MLP neurons of a small language model. Each row is named by its layer, matrix (gate and up: input weights) and neuron, and shows model dimensions 325-452. Each number is 128 + 24 x the weight over its row's rms, rounded and kept within 0 to 255. Numbers have three digits each. A neuron's up and down rows have the sign that makes its largest values positive.
A block is one neuron, or neurons of one layer that tend to fire together. After each block is what it responds to, as a language model described it from the Wikipedia text at the highest values.

L5.gate205:097115162176132175177142148140120122117097150145171148124134124138115168108183113136116096107155142099158129098141131130127104151126127058083089164166163139127129086112119157142091077133102131129133094181134134170100124088129170127161138137129144113100154146090094160127098107086147153113115127116147138107123188175125140090142095142092164141129125116136160111139154136119119084120136
L5.up205:097115138154142116127102135134109105152147145106158110122167161144140135128081131084129124136104149146166155129110150131126089173130136140129113154124151138120094128126088090129162092116147153156133082153134136120121087130139124141113121162106105146070147145112131142147104108120107148105111157090150129128138105156135124105129093129146145115106117150089124075104158112122119119191103
L5.gate561:089143086076116134120133147178132123096107083118136116094157115124128133120098127123133146135136121137111170120116105091178174119140153092112071124094154130134155107126116130140098099092165141115124157131135132157072081080144132147150139135122158112117136121196126101153177110124121126134168080100134129170089109083142079122091146165118153117160117121157137128143136123121106109114145
L5.up561:105134144131103110117146100106089136159145147177117161142127082108150162133136149104103101174147140123137085125085132115164131147146120122155103150125155126143128131134153130092169127099136132141133102146129138150130098135099130153126152153134112133137142139111126103104113184089118140121150137121129140182170069098103131175129112111141087133071149116112102158106175112108139141160140
L5.gate926:131130135161121123155104116136121115157120137080140135106134107118101098115130136081148087171145146161110119127146142167136096163166131134161090155133144175139105118146148142164077092139124097131125052112170144130102098142138145110136151155126154102121154130169114119164147136127145197127116104136147112131128145151124140144129130107107153076147101100158104125164143149156149099112149
L5.up926:147143133105116143114130118144137139121145150141091169122088125121134120105144178120127120169177127142122147121148142096127137150130104119135128094111114142116148117113134130122117120104125175147094143102093105149095104136124163137150087117156160186168133138133146119125105098147119132116119080077098146168086137134165088127149133154096138139154132125130116101146129129127151114130100
L5.gate1247:094144155104079118122140102138124126133127128144065148106134104129126143149101157098146106162118124113119154129124144123181107132126114114161097161146200159112109114126130115181136118153085146126112114139157098128077093146112131111138145170151108141095151136122106110121126142152119114131138090131145143156153132125118159124160137098152133130090118145112137113143166156096127062125111
L5.up1247:125109119098114096141121175100106133120137114142127143118141132126134145154126099120120150163139125165153125139083097122152152129173144134092131124166140122110104076124163115128134103151164148141093141113119138101117122171168114138171111095126107118109119126115111137125155148173076114120193125112122106126146094095188091132155105120073143104154084135167118097095149116144100150160134
L5.gate1294:155126123120119142133133165103106193136094118143120128130125100134118138161113141107116091143118179120142105122114114180102105163118149119131103158125122133127131126107109149093151139150121083108153131135138131138135116118144093102143147101106105091090117110136116098131113155146101121157135098141154109152101116145118157144133100106134097108149097100145084116115107178140128090107134
L5.up1294:137148113136133135192147116130083143125111114166102157135119135124153146093146097174145128134146113156113142147147188115131093158121155084168098141102130113090125157118086119138180090097124128127127099113110105126083167114144111150117106198189148134179141139182096104140122118102130124152111122100115123168071153129129122100152171130144137109111112099108097130096165146142127131122152
L5.gate1310:145170107130153140108125121117128156171113104126109171137116127095126117124137129081123145170140183113142108148121134112108143146140136113118131144136123115143108085092114172151144092148160160140120118133112145139140130166148128110145148101159161100110120117126128130150135167131149105066129073115166142138109150168129144140175115122140097178132158112159092146115154126173133077109140
L5.up1310:090102144133130131160120167139142125155145097142123151078124146166177162151123191124172136157168116127113142160118126106125177132159121116138095155119121140153140099161113106126077114159118116126136129166170094167077104132125165141138089125129114141141153132119080151131103108162102126161151121092135106115130151125143128137145098083139114123112143105153114100104138122114119145113151
L5.gate1364:128139140111107166164143121110111149132099149131130149139131138129123135111114124112131127179119160110127158136145133111145131127128165091163103108147146132154157112135139115107155135148130127103117136086154128146133117140182133126164144138120117146091123173114138141127158105123107134086106126120139128127129141106141148136127126122129125143097173107133126118135147126164087133115165
L5.up1364:119120173124137115130117127145110122125119109160122108118177150151124143111096114108110176149177154129112200134139111112139153142096119124102106093151120113117117107126125127148141115121126088095116123126135163126113106152121144161105087149190153114106113166151144094123118113152156131110143146143130107144109166089121106119161128131109128123142163091101141106144118137129091115126126
L5.gate1381:116103139147141118106123147128107142125097143113105128169075114087111137123119139116133159135113120132156209096137150159089135134131108164135143198124157158111118138151127126145105158159098162104120140130147126126126122121150163109142072149128125139120084118171117159073101148130121134129170135081143113053145146115137119133104114091133132103118147127135117106151156140153126111117129
L5.up1381:153186117140138136146104131111122068111098140117139157126144095123098112129115119148183167152166110091134158159074115126107130133155108094114103116157126149136157132141111123140126112137088110180102126147125125127090121158158103158119102126121127172145120135099128127093114174133135105138167146139140124134102135127127152135089132133127092083170116133108143098125115162117116127135118
L5.gate1684:099129138148102090133100113162117137142103111143150137143113101117121106154125129136130134116121094096148161104128077145156104114144143076120086115124121138142101121158135145105160138121106187111139127122138130129092128146135122155110112127146149128139154140173139118146121125093114167119109145033172081102123121114091132108171117131169119114140110114104136146130142138149115111146156
L5.up1684:100128145106172132140172139130146120094123118128144128132113110135137152161113180070167147147156110096159089103111092137119154144106143151149089118101145125162122115133140139159151135148132129132132146148126092137132129143112108119145088126169111088145121091158108166129106128164134085137167130083131117132143114155101130108147123137104150112111130152098138155176126157152174131150124
L5.gate1849:054154118149136140175126112169116120128146167083129135118112149169092137159116156177142090170213124126138141089134123160088083114096119126132094096145126137125124075105130079151123108105133105145108114130136106138127124104141172131111118130085139139138103153130121158127135073113087143102107116132140114145117158111137129128116108141103097109096135157112138158124129116122142149090130
L5.up1849:105126125144111098117175104113139185136139105132139142131126083138129122147134139135137111129133134133139098143116120157125115133152144146102124096123091155182109154107136108167143139113169121128120093128110080115140080148196112132180111198145144147113107123129101104138069155081134167131153175177135168113093113129118165085122138139143146121129126111136128150137136120123167166131148
L5.gate2045:118133124136129134127135113108112130129166111144127125118144115164146119128108120115176162164118122137172140072097140138148063114144127118149120119158172105117124064145151091145141169138150124156113107121116142166093144142104102135134102151171151129117114162135097114144118109129140160110123151112131133111167118119089155141107120093125204144126122172149124162189175112111097129119110
L5.up2045:139110173091132189171107154121106093189105104138097120139131167142177133140170081143136150145143159155147126099110129119105145106165115171122160127112126134142158114127120110140093131127167118146135145100130111123136175157153139108134125125125150104131107145120127123168076117182139112106119094099130134145115078145109152145158129155110114151095156092174143161126142156077122125125122
L5.gate2152:121106143112131169144094165174123160132132099155136133175120113134121163146180122143099107156138128094114148127124128131069106148129160084101123179121136123118136106145129117151107096137124139120101161164123112162084143121158126105133094129117110084139135146113129156125122097129100109106081144088143131135098144115109125104163139153154089105153126119076055165175149150078122095120122
L5.up2152:088090136154115147149133128103150115138153133130128111168170134122162149100108139103128138139100161117168132146118123161131119121159123145149111129153150137176117108113113107139109107177143137176117151076142110140132123144164123113119177132155110117125131091142106128178117150126122087101171112109130115079121143139132129090134094105173099154149138130135120161125158126136163131081149
L5.gate2285:109159140143077086120123098096155123162154155129160150127145113117137123108099110129103104190105131143080155197126126088146128137108162100138105126146111151127114086122080140147159123092142111087141097123106144143078153166133113142153127133195130085140130145161141110140159137169165131123106120135188113098101142130105128151145079112131103142106089131145148115121156149131139105156091
L5.up2285:145151102151115169145100133116098137149109129137107114133136118106114128138159086161109133184126167130162127181115115116096133136085108083107103153165105086125150132157096110130147108136155135130147115132107137139129143153096120137138133097130103102129151127115112146142160104129157118157120096130123120079145146168145127120148091099149089167088064090161127133131099125079112141172121
L5.gate2343:172151154136138125173143146100151133141104110144121130110133121135168109101111144112092077180079130122086107114100152168130110139133121118124098164141184190119111136111113112156127129145132148122121078118083143122134154106127106134159097127111133108107137156142130165151120184144099109127098074118152116139104130143111170143139137161169111182143119133142143127110158118152152120144091
L5.up2343:135123153190076136079107098155139094168122116116121117123131097133090150092152135147138153150170131086121166168129154106142118154110103120122105133155076126151141117126169121127130124095157118137132101114132151154165140152114144126148156119126147106164115157132089141129103123119170156148133124136124117153142115160146160115141111080108117125147129078151158111137114113119100150113136
L5.gate2512:134144122161125098141102129134098132160109103159112130115134120116132143094156113121126118145128137157135089110107122129119140128154147144131123154153178139152137099142137104149141114158127105167168118107119138138139133116158071145129107135125077117143134107124133153160132091097123104151139142127139107135128130115087105148159167108087128122080110132160116141126147114084112125142157
L5.up2512:112114159090139118122125118093124110115153120113136143123139118124134148132161130121133146114151134157114139092102121121118154063104110131098086116157144131095069086123155153130094120114126125092125121096109131126140127141117158156157146199104094117094110132116146148143143085120140148133104086090124135104135166096156108120129161144143128166102129181112104114132089174099117112125125
L5.gate2611:112107126154132118140122176103149168115153155122116151157148118131094102096127171140131106138117108122151138152144121155109165139151086102117078099135141123157125144137126154147124128095151126101131059146113151144106128137136100161154107091181181110111155182109158139120169189105176132110124159121176114138121121127106073087145125121107108126141121143143126133148132131149141087121132
L5.up2611:124168117138119117154136090141128126166119155090150140078113102154122190140123124144127107144177147117113131148103126142101113103157126132136102104163081157148137146131114107144143138108128134129109093083149133144137127174156108137127129128112129168120134136117125150091095119116111148122109135127120150143106146127162144102128148139091115139129150107132134128111132143115130125119118
Description: Table and citation connectors

L2.gate2349:122142111130139155147157108098101095143108116122084144130138143100139149160171081138124137127084149090133140130138140148140131101127145112117165130087168145136120091091136169107081115150115164124109122096100155094143155161089142181102109165138072115110112123133161126151139138139139131112111084105158160153129131105084163130126128078099135160087119125131102143113119166154137133110134
L2.up2349:148111121149121114197118141092074158126122143110131130069136140158138186129151137158103160158143103123119130114114135124136136092153134142080150136209107121135130076148121145120086119117112092131189141165096131112082158137127171126132112125133082178155137104150118131134144132172139126063132170091134125126110107151124085111131072123099156123120126147146110127139138172153145094156126
Description: Table cell separator

L2.gate1266:145133122112112124129119109132094143118135137113167122130119098165102126140130091118137104162112129115105114134161133128138092154139100127145154123108114139107182120120116134118135107133182134179131105151085119168109086094136154135163133095122130147147119149148121126127157173112113167109140109162165155116157133151133095125128127121128144131139129121135129083072120133157131128079117
L2.up1266:164135107108098143116132131097142151147122144121126115132121126124093131187131114114123134132145144152145158104149127123134124101167139093150128146122124130125168132133073162118101153100161134134161115132100111145118108143140148109123148138134097107140125120145110146147130157102118173098136126102126171104129144168141080141152112162137101174088167135133151137078105111131103116108128
Description: Creative work type nouns

L5.gate83:091108126163145137122150174153149097100096119084172133141086128104116125132166137096111113140117158112121137120134155123114159128162153170086163114128138124127191131128177138123134082105121162114117173120165138122114129167072114173130141155108080157150138115165155161093143132132089170079087125135146124135135125105153122143114111142123140124084143128101119144139127126163101094083160
L5.up83:156136108135082185109122130160119133112125116108125106121092109157104126109141116115142089108149144153158112170136127139123155147096171104130110122124157109109159130133183133139127072126118144157151127127140147111128132094172144157132105138132183123136094157133127119089089138089140189126133101117136146147139126140100135117175117119139147157135129140135143117178081090117141125129119
L5.gate379:084152131082121158122127122122111125134140110115157144139102123088126152116162133098118136134111156103108090150087098143140139115112163155127143153163128135128123101131157132140135097104124146173145092172143108122162120106095099129102149145140152093131091182143111111128105127108126119097151160130163161172172093109098079126123101118086142085121148095142132120108127117134114146078129
L5.up379:104138159098132121100102132113134116093109131157151116130138115139072146157129116123148137150133134115132117102114126155147101155152124107151140114122126138086109133129168126111119162150126137084112129127127142124144106164107103118135097137131135124108123143121134120130102113172110162084141078109147126137167151128104145133146112065104121105150135103124119119139119144128133102113071
L5.gate441:164140117128150117128106131123121099127151142140144140133131080122110121158165123069145101098068163160116169152155142104121134172148162096144161135144122168152138102113124147115180114115164156161095106114139152108120132189138144129108119115174141115103138094187156127157116136109114141112083099136158151139138175123118088139143117101137111127132139103105147131078127162153127090155147
L5.up441:123164136129067125152143122087094112117138146120084073113131100117120141100075118135106117138118157153154114152134124117149143128077107089160102098152177117080156124116110125108136106142072175123110099124093103135142162124099137136147168158103095099098086121104106135134106078145097160154132113097128144114128152153115089142118137165127092113140152132158108121144200167117130069144106
L5.gate560:136060094108129144159118108102132112111131179119099172133135139129141133100112115163120090141126128139140108152136148166130135105090151145150107128155145127123145170111121184159158142125114119142139116097148126132170124159126124114145121128141137118110157112106144113152133121115179099141091159163174150098134146169120155109122098127127142137106157122155113156095093116095140089120089
L5.up560:098132104116112144107099113144171137124132137122104130144090117129083134110133100108165161124144133141137135167130143146156137134172142116133152153111129156138170152171118134139172150105164079172127157080114127107149142144124106126114122127135126132120125168126148137103120139146132155114115099105125152129155125079084137105189172100143148165129142134146116147119147160125126153171132
L5.gate624:121151117128126177129134171133084145136147145156127139168139108121177135126163116088166114099112166099073083134165157143132105137130148106116119100121114111142139118088129174130106113125109121153121152142098148164149143078098183118138134146115123135154126135121138150090196137120134079124099101165142168132095120119130127155090126079149101125156126115133128119145119117083164107156133
L5.up624:120132125127092113141121167120113118108139127098069149100099165135126113133166166137122130113145128086148161167183114132087102114161151144172148124164117127156146163117118179168149088144149076088123185119127143145181119155144121150116129111127153131144130123141151161106193139110138135133114120134143138112145130137123125114111119104120103107100124131187116143141131133089134107132115
L5.gate820:146114124127123141165114146123086133112102109140111085167154088118172093105139135177126099145108163102129141132129165134085099151136154129140101179184146114108093139110176121136114088135115123119160115130127140137122117129099163121118127162122130158162098160109100147150182113117120115094076133136138118130113146135133159105132116138145140109169114128113107156149138124160155087113148
L5.up820:163105128106090121105154146154097132134102144152123142138086104116152139133115132149125121111114126103125126132140105153115106146151095111099111153107172103170126124151115130131116117159102082099154121149138120130107162132117114124121109128107143154171145123098116071100155132159143134135094125140111112089141155126106122116166145192136114142092145097138162152201123123140149120113125
L5.gate957:132083109086107104124164065106076099191125100145161123139137124133159138101136111103126086137103120132149119118155136128137141113114134146138088103134170132173138143114114141134085127143136096156101114135142105160108103124130125118120111151115117112119134114105130110178123133096116132075119130135162125167118121133148156104091130153121159104111141158150134149121138069102101106110124
L5.up957:132058130140083147116144162133167121168092118107128149108137128144132145145149146133152130139142109130123143122111127121147133155127136114108109153149129150104145101119113109099142121095178139130132116121123169100129148149165135119118107134111148131103162097123134140120173146093105164121104167080149116091127126104124140162157087092107133126111137128120120093124081104148087142121113
L5.gate1222:101115164091119149098150148082109111121160160068146111204131133100091184099147127138149141102061151140163118143176162085137112161112117085158115129174136130148156119138112183128152128125178097099117125129158134122112111132122131102136169173139184134133122146107122100152122125133099104127101096157154149142154111171174134117154127124178163134121172074105116112097187137137104117067155
L5.up1222:125129090115144151097167143108121145145127137125196140118151110116088099138111116140136119130140121111103125159125133146153116124154145143074127140083104143175183119098115143128076095129123132086112159136121114147106124117096103184085118119126145138141136121153139122126160108121103114129102097130126094147120145090135167129104116163155123145136126127145145149127147149152114124141125
L5.gate1349:167121102160155204107182131140138105121120145118138094123130104098058180127150159133112094115115135169116133118122139205117113135134144121158127133106127191162145118120127159115124168128129123139123099148147133145122119135179110109165142116110121156156071140141138123132160130113167138117098114122158157133116124103089090120097123116106167138093150150128136121116129114174138160118127
L5.up1349:113109095103152109157130150170111148132094150134135162080079114122153192107130155119160107153167156187088141161105160136108123200163146093140091142121111154111149124102111150143141093128094159093123132069147135146117129134126147125135162144146131161159118127148129133092124143091118131103145127114134168145135131135117117116108114138147092084121120157141140130160142160128125136105100
L5.gate1372:136147137151144103105115122093124101116127136077130140106151149136116174129134194108130142155109148139135109125120090110125111159133125143110098134158134102127175138142145135137095129129171159131098120165111158165152093138035115168110120164137121126130095149154137123134179136128116163107146156115153108100159157125119133136120136101093127116058148055162100161127122142135125097140118
L5.up1372:125148176162145147131154121115114101114140125138152133114113080158133122106149121123186100101102105150095107133154098143148115163122163103136115122106146154160149117120141094126098111110108093159150143124153166119099111115142084139121088112105144119154130123147120122063140144063135137156111134106106125142096150129125081126114131109154150139107138122153116095139135089092152144094131
L5.gate1512:120103150158063129089175132126137094136114129145154144119121147115145138130148169126167154137132119123101158074156148118131120150133128130086081152115114130095152105146135158086129104150131115117118112128129092109128157181119122115104112120125129139128140157147158135078135148087115105138123150107174151114126096127079139135131114115141139107122044096112149124115120157134099106113107
L5.up1512:170153113162090160110174156113158135141094121143138108149141131111118164116118135128097153106167102106125143150145111158098150116140120104123169127129118133119183120105099120124126123129110137127179113127145111175136102181114159162149167141151130131131117164127127130121118148108153058124146115133140144085167128148117092163175086109066149119167153123138102117147146113112114126131178
L5.gate1974:144140141137139153092126119113070116133120130107142130119130080121095133088131156117110108089116133119124137107137122139111127133090165129124114147116138111176153102124137184115138126121115106113140097117149107147139106081101114116093137113115157136122119153133161170128168112167124103125116138118132197098089146122155085122112118135172103146164122099121134147123166162128137139139133
L5.up1974:120134115116133105127112109143106132143155126150135097112121128116137115125097153158120157125103135124082113156176140105164119108117126159169111114114141105113141096135095153088128159086127119118123149107151156135145146130109096126136133117174136170114139178146095130131102102080104100123124089118103132133149141088089108122186141130106169088143119129118129121126171096101137135089137
L5.gate2277:114125136128101171116151144153128100098102126141117112131155124106122109115128131121142135140096165147122153110132185126114181164109155146133104140111160098114156143138135093106132127139123166145107075171145150147124123097073083108128128140128141207125095134133113126125117111135132141109104143120141136099151133110112142168174108120093169144140173076126111121116130131166150083143145
L5.up2277:143111097125132151126125143127168111102137106127149118128089111139115134087137121132159127116110083102100125132132133153141084136144108139093142116126105142138128150118130119171107115107112136146064158131123140131178135112138136122118121123103178115130092143157157089084161151153079108143117138135130100104089104159135132166107151117099117167105100137115141110099123084119132124101125
L5.gate2310:100102137141145173136120132101097152105121135136173112123155132116157190145175117107097152129074158127160169089141129137123159132095157123148124095137117176134155079126113134118112121156149116138119093144123133147146112099139156092158128121116143152176127149183148107176109131132117117095122106122147193166128172123130094134139102090159133126118124128139149063160151103136178151081115
L5.up2310:107106136122118144165141058099148084091135098120132090167167147089145121143117165125097132131108130118145109122144159093146173154116105142100149140127116137123144118090161152084123084122096095129088124126107128122145101157134115118130115157113157147142130119157119139165143133160119130105143101110108164157094136062146079095116131154123140099122146111119097135113137099112165109129098
L5.gate2629:126093139133152153132097098123118146123122151127132160123099088106170092105154123143139152142124146161112098130113173143113108150125164153057133140152123207084148102102103146134171106098114099175129136137126154102141090113095144130104147129137174150091152177109116117122122161126129122114120128135140150116138141146132139134165127116101107141171116162162125124114114121177095110097136
L5.up2629:127123166117143115101142136133154147140117108124129094172090113125115130120159148114142128098138154158144104133161124132100104134126138126125114100108132099124143101084112128094112158164125075075090125137087118099138109116115152079076127140126155145178081113146097094129120179122108139107100159122153152106130106117126134100110073146114106119101112118134128111129171103122148106133054
L5.gate2744:114126102096123138111136112115134124132115112129135134133160158127106129082089146086174072107100131135128166157158143141107104152120152113136124117138142122156140136098095115170113102165147089119133164122144063119134155128151136118098061115078130109103167129143131162132111124114155118126148123158149103138141107137142160115138128127104146154100152189152137152134121147141159097117127
L5.up2744:200096144100123083162109104129147099164184150139132104179102125149127118098154116121096090124120112130167108151113092152143129116142163124100102136128093121118098088097107084144114105165129080121159152118113114124126129158125128141125118122091165147116140127100105135100146157087146143147120109092139113134145159146111111112175121115058153094110142086161084135171180161155129119140120
Description: Predicate after work subject